config.yaml
n_layer: 16
head_dim: 64
vocab_size: 42661
qk_norm: false
init: "normal"
init_std_o: 0.0
decay_fraction: 1.0
train_tokens: 1195000000
MLP neurons of a small language model. Each row is named by its layer, matrix (up: input weights) and neuron, and shows model dimensions 128-255. Each number is 200 + 40 x the weight over its row's rms, rounded and kept within 0 to 999.
After each neuron's rows, "fires on" lists the tokens most often at its 100 highest values on Wikipedia text that the model never trained on. A number after a token or word is its count.

L10.up976,183,232,219,124,235,220,183,203,149,226,187,216,274,116,207,211,205,180,160,229,210,206,240,183,223,192,201,130,208,184,203,140,213,255,193,209,184,195,242,182,159,269,174,181,164,184,253,203,188,217,230,220,175,252,114,229,117,264,242,210,238,234,169,157,192,209,179,197,197,255,241,255,255,272,159,98,154,129,219,241,192,176,151,193,184,290,275,150,175,195,181,202,190,151,252,202,253,229,206,249,248,214,247,242,186,256,189,257,161,178,222,200,195,259,180,196,156,231,219,324,197,266,219,211,137,145,192,215
fires on: " in" 19, " as" 14, " |" 13, " vocals" 9, "2" 6, "anya" 4

L10.up1273,174,254,219,218,213,216,287,219,221,202,264,226,237,169,148,167,180,267,167,209,198,177,214,209,223,227,171,144,194,221,260,167,205,188,231,248,237,164,203,225,283,212,224,155,150,198,211,256,206,181,219,215,219,231,240,191,212,235,192,191,212,174,172,186,201,214,172,202,139,200,227,200,206,153,201,180,201,130,201,247,210,198,177,212,160,186,204,169,154,169,164,209,263,208,174,178,175,118,202,188,194,196,191,177,198,213,201,210,196,150,223,255,256,211,236,201,289,277,185,211,167,146,173,248,139,202,126,186
fires on: "." 89, ")." 5

L11.up1114,180,212,258,159,286,182,182,145,209,168,261,238,202,137,251,208,287,157,224,183,207,185,177,171,194,217,199,184,218,204,203,165,314,242,152,198,182,212,192,190,247,200,272,196,159,223,199,249,203,232,232,221,175,190,202,230,148,166,239,233,209,262,154,199,194,248,227,169,131,196,145,233,225,234,178,184,184,212,232,236,180,187,253,272,119,180,197,220,244,172,188,149,174,147,184,201,190,182,209,185,121,198,219,204,205,187,195,181,184,271,195,183,179,211,207,218,205,238,246,207,181,184,247,191,147,261,184,248
fires on: " was" 22, "20" 10, " been" 8, " remained" 7, " being" 6

L11.up1578,121,241,245,184,246,186,153,167,229,246,226,104,210,174,251,131,196,162,202,235,146,235,164,249,183,164,191,178,289,219,186,219,208,245,198,199,230,201,206,257,158,162,149,201,167,225,243,122,193,195,254,196,183,193,262,233,236,280,244,217,210,235,208,239,139,201,194,205,211,125,220,204,149,180,133,267,244,203,150,156,209,173,215,173,161,245,311,136,213,224,186,158,250,187,187,214,241,283,166,173,176,173,250,171,214,182,177,135,186,224,231,205,219,140,172,154,236,222,157,169,186,165,219,220,233,225,250,174
fires on: " " 38, ":" 25, " a" 8

L10.up1105,147,249,200,230,185,193,200,158,184,201,222,178,247,224,192,256,217,166,212,189,170,176,193,228,238,169,228,238,205,231,241,135,221,99,247,171,211,163,143,177,247,257,206,210,244,124,222,205,193,167,174,215,245,235,155,103,231,220,211,167,131,205,226,229,161,232,148,259,181,125,199,241,195,152,199,253,163,218,173,161,150,214,145,212,213,263,181,155,121,234,187,211,209,220,218,193,169,220,270,214,174,280,244,195,133,222,174,221,140,158,181,218,210,175,171,174,228,226,185,147,181,203,126,208,153,102,176,220
fires on: ".\n\n" 44, "." 36, ").\n\n" 4

L10.up1840,175,171,173,217,208,151,246,223,143,282,231,243,192,228,183,176,206,279,170,212,242,207,217,178,225,185,157,125,180,202,195,225,178,212,230,299,153,194,175,168,142,156,254,143,209,220,217,220,264,160,150,215,187,132,173,217,256,125,215,245,239,235,231,169,198,173,203,270,163,290,178,122,179,170,191,238,188,197,193,192,250,133,270,170,176,235,207,152,246,252,223,253,160,150,156,145,189,232,178,142,185,225,197,237,181,248,154,260,182,288,225,179,247,234,253,158,240,217,175,155,170,208,252,160,183,234,135,196
fires on: " a" 34, "a" 4, " population" 4, " be" 4, "18" 4

L10.up821,188,169,197,238,170,255,250,238,250,198,199,169,193,160,213,224,216,204,176,256,168,226,250,215,214,134,203,237,237,218,222,144,202,159,139,253,180,258,211,224,209,220,182,178,224,152,241,165,279,162,204,182,174,215,188,174,140,131,266,240,243,219,172,211,180,179,212,218,163,258,201,175,211,216,192,163,127,199,207,263,265,211,218,222,201,161,205,166,224,186,236,302,192,166,235,200,246,210,204,201,169,255,204,148,263,313,212,180,237,156,223,172,204,279,206,160,169,188,239,183,135,179,159,208,157,213,236,232
fires on: " in" 32, "field" 6, " Dam" 6, " vocals" 6

L10.up2016,258,117,304,168,125,235,276,209,218,210,256,188,223,194,175,189,197,158,200,189,179,168,242,209,253,164,169,233,78,249,176,200,203,98,231,306,219,214,221,211,252,295,165,165,247,155,176,168,239,264,225,144,240,251,241,145,169,135,202,222,185,166,217,165,186,189,181,166,227,190,246,122,198,180,163,152,175,178,177,103,186,141,235,226,208,187,167,194,158,131,184,185,189,210,243,208,179,216,245,242,188,205,217,204,159,180,183,181,175,198,247,175,232,130,196,182,161,262,191,200,182,218,193,237,211,234,150,170
fires on: "." 46, "," 16, " years" 5, " addition" 4

L10.up1316,186,183,245,253,209,141,139,193,243,203,284,200,196,192,168,149,248,193,219,169,250,138,166,192,161,204,239,143,196,184,249,249,185,210,168,256,232,232,190,199,201,238,192,181,184,191,198,214,193,265,295,219,144,235,187,202,204,128,194,227,170,244,152,200,209,200,253,210,188,211,198,193,178,153,189,238,198,137,172,118,172,213,251,204,241,233,128,185,296,225,202,161,191,228,273,178,198,233,165,163,177,250,213,230,200,243,199,227,226,234,145,198,204,175,166,207,246,162,172,241,128,198,219,214,179,288,133,230
fires on: " is" 21, " was" 16, " a" 12, " be" 7, " being" 4

L10.up1792,183,201,269,251,166,180,218,236,205,197,241,276,271,245,250,215,205,205,166,230,185,124,244,242,253,204,200,218,176,204,240,196,288,172,236,156,148,171,184,206,250,249,173,155,218,187,212,164,193,230,216,163,182,221,145,164,227,171,213,211,290,196,195,175,215,207,228,203,205,50,117,197,186,184,253,180,172,254,149,153,179,148,162,244,235,183,189,238,208,191,184,213,227,166,199,173,177,116,235,241,237,194,172,204,259,224,168,188,196,150,221,172,249,167,214,220,244,253,209,213,229,165,176,234,184,187,91,217
fires on: ".\n\n" 40, "." 39, ".\"\n\n" 4